config.toml
norm = "layernorm"
positions = "learned"
attn_scale = 0.0884
parallel_block = false
init = "normal"
beta1 = 0.95
warmup_steps = 200
doc_mask = true
train_tokens = 1066000000
MLP neurons of a small language model. Each row is named by its layer, matrix (up: input weights) and neuron, and shows model dimensions 320-383. Each number is 128 + 32 x the weight over its row's rms, rounded and kept within 0 to 255.
After each neuron's rows, "fires on" lists the tokens most often at its 100 highest values on Wikipedia text that the model never trained on.

L5.up541 [126 123 135 112 166 109 148 110 210 151 110  94 111 119 120 170 135 177 139 182  97 158 135 114  98 161 105 220 125 148  91 142 123 132 106 198 117 146  97 130 145 125 100 157 139 112 163 155  84 134 119 157 124 117  65 174 138 126 156 140 118 147  87 154]
fires on: " as", " of", " access", "e", " order", "There"

L5.up577 [100 141 143  74 143 114 163  83 135  79 138 127 111 133 103 131 130 105  92 119 134 142 109 163 124 152 125 119 117  91 134 152 174  81 129 166  86 176 133 144 141  93 148 136  75  74 173  93 195 167 144 103 113 154 151 173 129  96 165  86 115 140 144 130]
fires on: " E", "E", "m", " was", " be"

L5.up1656 [160 150 146 136 119 126  37 158 113 121 133 117 152 121 101 103 151 177  91 115 147 126  81 122  64 125  99 136 139  89  81 121 132 144  80 152 174 132 158 125  30 115 160 176 111  98 105 113 114 143  90 130 131  97  91 142 189 109 136  94  82  95 122 121]
fires on: " after", " before", " by", ";", " started", " while"

L5.up1455 [102 127 106 149 162 128 178 136 147  94 119 185 131 156 124 123 166 159 149  89 178 160  27  94 167 141 131 130 150 148  96 114 114 141 164 103 143 154 110 198 136  82 156 110 105 164  98 115 158  75 128 223 119  99 146 182 122  99 175 118  68 118  92 105]
fires on: "\"", " Pld", " 2", " Bronze"

L5.up1912 [137 119 104 132 206 132  86 128 158 123 158 138 131 133  91 136 168  84  91  90  59 110 146 129 160 152  92  88 170 134 101 146 129  98 179 185 120 187 139  92 144 140 113 125 169 125 129  75 143 122  59 129 129 146 162 189 168 143 116 121 183 131 135 128]
fires on: " of", " (", "(", " San", " Ni", " 12"

L5.up1968 [114 139 107 137 161 139 144  97 166 156 172 102 149 124 112 167 119 103 193 141  91 118 104 124 140  82 121 135 142 132 104 138 153  68 152 180  97 138 117 118 195 107 183 143 164 129 117 117 136 109  74 151 125 119 117 109  74  93 210  97 119  80  72 109]
fires on: " was", " a", " won", " been", " received"

L5.up89 [138 124 175 129 138 170 140 112 102 120 106 127  95 146  94 110 153 138 114 113 112 148 136 181  94 168 150 170 101 144 108  85  78 144  66 130  87 144 163 115 107 182  75 137  37 179 101 137  80 153 107 185 189 154  77 194 181 156 152 115  68 100 106 124]
fires on: " made", " to", " make", " a"

L5.up1923 [ 87 104 119 139  97  56 111 117  76 137 143 146  47 156 100 187  89 129 123 129 196 150 104  70 126 164  79 123 135 140 148  84 105 150  85 135 163 131  88 120 165 141 115 141  47 173 102 130 101  87 138 140 145 127 115 120 125 132 136 118 151  98 134 125]
fires on: ".", "\n", " when", " until"

L5.up1502 [136  88 143  71 137 182  96 129 128 141 128 136 136  93 156 130 158 116 146 147  85 135 106  96 126  46 108 169 104 165  66  63 183 186  86 139  87 128 148 147 101 166 109 106  63 134  98 120 133 139 130 117 151  93 124 142 173 125 159 116 134  74 118 137]
fires on: ",", " took", " under", " takes"